config.yaml
num_attention_heads: 2
intermediate_size: 640
norm_eps: 1e-06
qk_norm: false
tie_word_embeddings: true
init: "normal"
init_std_up: 0.0395
weight_decay: 0.0064
decay_fraction: 0.568
decay_shape: "sqrt"
batch_tokens: 8192
max_steps: 12121
MLP neurons of a small language model. Each row is named by its layer, matrix (down: output weights) and neuron, and shows model dimensions 0-159. Each number is 128 + 32 x the weight over its row's rms, rounded and kept within 0 to 255. Numbers have three digits each.
After each neuron's rows, "fires before" lists the tokens most often just after its 100 highest values on Wikipedia text that the model never trained on.

L4.down575:102119117122199110127080080177119111116154101140140078125114130167150152109114104133087149105152120157178103117122201104113106106113152118150110127144099131096137151094100037168105075145095091104096210125075124105165086115099124154094115108093080159096117154171074181151099127167139145129164144016138103139141152136161089121094178097158124172151133115113162136201135125152175205139140143121091101170126112109105133189106134154137093108178076157173121139178108170124135145116177132
fires before: " |", "1", "2", "--", "5", " "

L2.down328:114161083118122198136049129108097126183095163192135122111141146171115084148049103159068068088097169158151134097146105130046138133136085137135106134172111107056142141132099168113126133108141154166096088144137143163098145184103134146149120178180181090131135145156166113130127100189116134123131145100069130118165103121167085096152108109131133137128109146106160146121128196109184132091061174120104142154112152056147130116121095134124091105131179183158161146111108150136049131080119154
fires before: "|", "ic", "f", "=="

L2.down396:110152125145078139164151109081164125150137126196169134146133114144163094152110156147159140140113071112107121132083131119115146147079074170134110120079041187103137196159129167071114066142148111125103129051141208148115152083101182146134139140098172090092095081134178126194158150177107111148145162096147132072127150100136117091136118152111123137141139121163093132145114128104132120059135197123095105097139168134164139137136095120116149108118080143090090081121076124200195090151169141
fires before: "r", "is", "re", "an", "ir", "ou"

L2.down524:084049091116148143133144152143093132130121120160147135153161058097132105118110148091070192162143167116157098227106153132150126089143130126095103151126159110161218113136115150077169146124136145115052119139118165167099094098101085108152135156121140160085140112139175117118132132159123130117146141120147102067181080120117144135184112064121122135206111148144189101166153115161128083122058092091049141149157139131086169086141114145084137148127135128147149124174154109172095066153160119
fires before: "|", "=", "===", "=="

L4.down179:092105121172104128096129100174138116104115175062111147111144150162097119135083101195121156092177105087181154114123137178109178072097104172162095120159161172161121113109131112106083143132097172101132148132160149131101183156077099173108053148067102135117145147091152119130155178123109077145071147166118070154139069154046145182112116136068141095151129127099088119140133165150184124146159078100079160116116079105157158126159174172155158160130193087129138108138131152112156117133109161
fires before: " |", ")", ".", " (", "–"

L2.down516:084188090135130073098141131085137158089130071130104119174153151127142126102154105153177174142084061124177148159102162127144144140104161149103094134154079128131181118127130068138182105145090121188064159104121137133154144170024131120160126148135131096173144148122143169161120135110152144112142145107105092090197034097123112060127176097106122119133114119083171062121120127152116125083089106157090136128140125179099209174155069119121162128150170167137158122142134121139143124083151145
fires before: "|", "==", "==="

L4.down521:155126151130144117113142129130146185138142128137178145119160056138109185148123097098118068118135155151147111165081166135124113090094097132157122131129087103094142137113127089122124114100104149160131091155071178113126134105114100105120154139119169129111080191149146154118097115096126176154124105080110153120131070106123212132090026096140112077124176166156038169135139151179195115163107167143158122109127131132078122236095171116135160144093095165106103166157207129101118137153126163
fires before: "e", "el", "ed", "ing", "ember"

L2.down18:136134111092168132185127105144079150068146102143079145153138106135104124153119146115064126090090095123085084120121164170103098092190108187158129149127077120084119104074089080109065162136164153157094113138119134111105109122111116114138174119070115140125126192066150109163126147131216072123168100136143165154114150141114152076150168139160140153140175193131096240137068165110127131129070155169122126107127108143099118132116117151128145162132096103118146151122146110197085169123174175
fires before: "ers", "ed", "ing", "is", "er", "al"

L4.down7:116147219137052145140142197092136202138136123187134121145159132131136085155158127180082091132130127098149087132137137151120159142102128121181181115137073136105154131079133129176150103092115163072116125136105168088149116138105150093102146163132088181099091163123108139175067114196097137123120183102147114174171113090078141165105134092092063129170097071140097123123120094189204123122087091084163079107089147146174076128142117140132139163124127117160109102112105154122170114116173127
fires before: " ", "le", "c", "ar", "ff", "v"

L2.down16:115193086134076126156115110160151098097125137101135065139141164127139175147161161187097138113172194132129105112159118170107071053072120144137108104115116076142112129133090157109096126170170056105125126122146045192155150161090121108115099132123053135101093156104193121149187156167055166111109140127134140132124149143126106119133175112176138053130085088075122080121120124138113122114127155110105113128094148124171113171146137148170118113092085131180200141142184123160117173110136103
fires before: "1", "0", "2", "8"

L2.down457:154103097065177121154137118152091165170120142143113171154112167179127046121060133153133159122122171125103071139081086133138109125107102123144140118154092117085122093163138124058157046119130146154142118180096106168093126116109138123096077168126186094071115139122109121133114119178144158105125074189116140105188189094136139158145123118161135115177144129093145142152091125126124084136143157141138145132179131077165144094130141103117166177111169131104135212179095142046140177071101171
fires before: "e", "ic", "f", "or", "t", "i"

L4.down399:124097084119159108139112082127075109165099129101135103122116147113125129204048142100127103112110184186075154097133132156139124153125106178197120140124080210084185155122093120098138119084124070121181115202160089200122080152125131117103079171109173068087180182174169134124101122097135118109113123130122150140153130123084120105166167103090159135091135152121109204148145165141170152185114150127142117075164148155161110120110074141102105087098168129154135112094148139154084126105138125
fires before: "ic", "e", "i", "or", "ical", " |"

L4.down281:132140042132171117145128150169141208129129137076109099173152122137176102117140126093129138103169118114121104138161095087139099085165170129145119147173120084118108094147169143143146116141146144146173125087155156125110144105160113149134065151113126078107070181110133208104101088105174153131165101111085122155157097137197188090134123097096128145079065156104137099087112139177153077150121130119096045135124141145121138157142135122198102051113101153120075099105123150183194170079148144
fires before: " ", "1", "99", "2", ",", "4"

L2.down502:124123109124127140093112154188212200130180178123158128156140164116178144133089073101137190172125085071158080139134210085165184137106169056115162153098120127149190093190128102077093142142118125153138075077129136118127114118173068137108090142134118131082125095109139182111104161112115149137070136140150097137133064094110125138168119115126085112136169094086127161096109169176155052144132085150123160092137197133139102116109133133137148152139137157136125094072116127118101113097127109
fires before: ".", ",", " (", " |"

L4.down216:173132121118053155162094176125169125135162112161092101172149144180150220123081199135151112160147144102068149175059122186137116114119073088173103148134112125102180068140090155161083106190129141086182147154132141154143117129118169121076115118102139128172147165180112107138169122125139125133077147108086115112137157151115136160111134118073087147101143091181100117104125124105144119187125139085070098077132109129120103145079065092122159091113101133155161170099154068118169113117159103
fires before: "v", "le", "ac", "ar", "ver", "ff"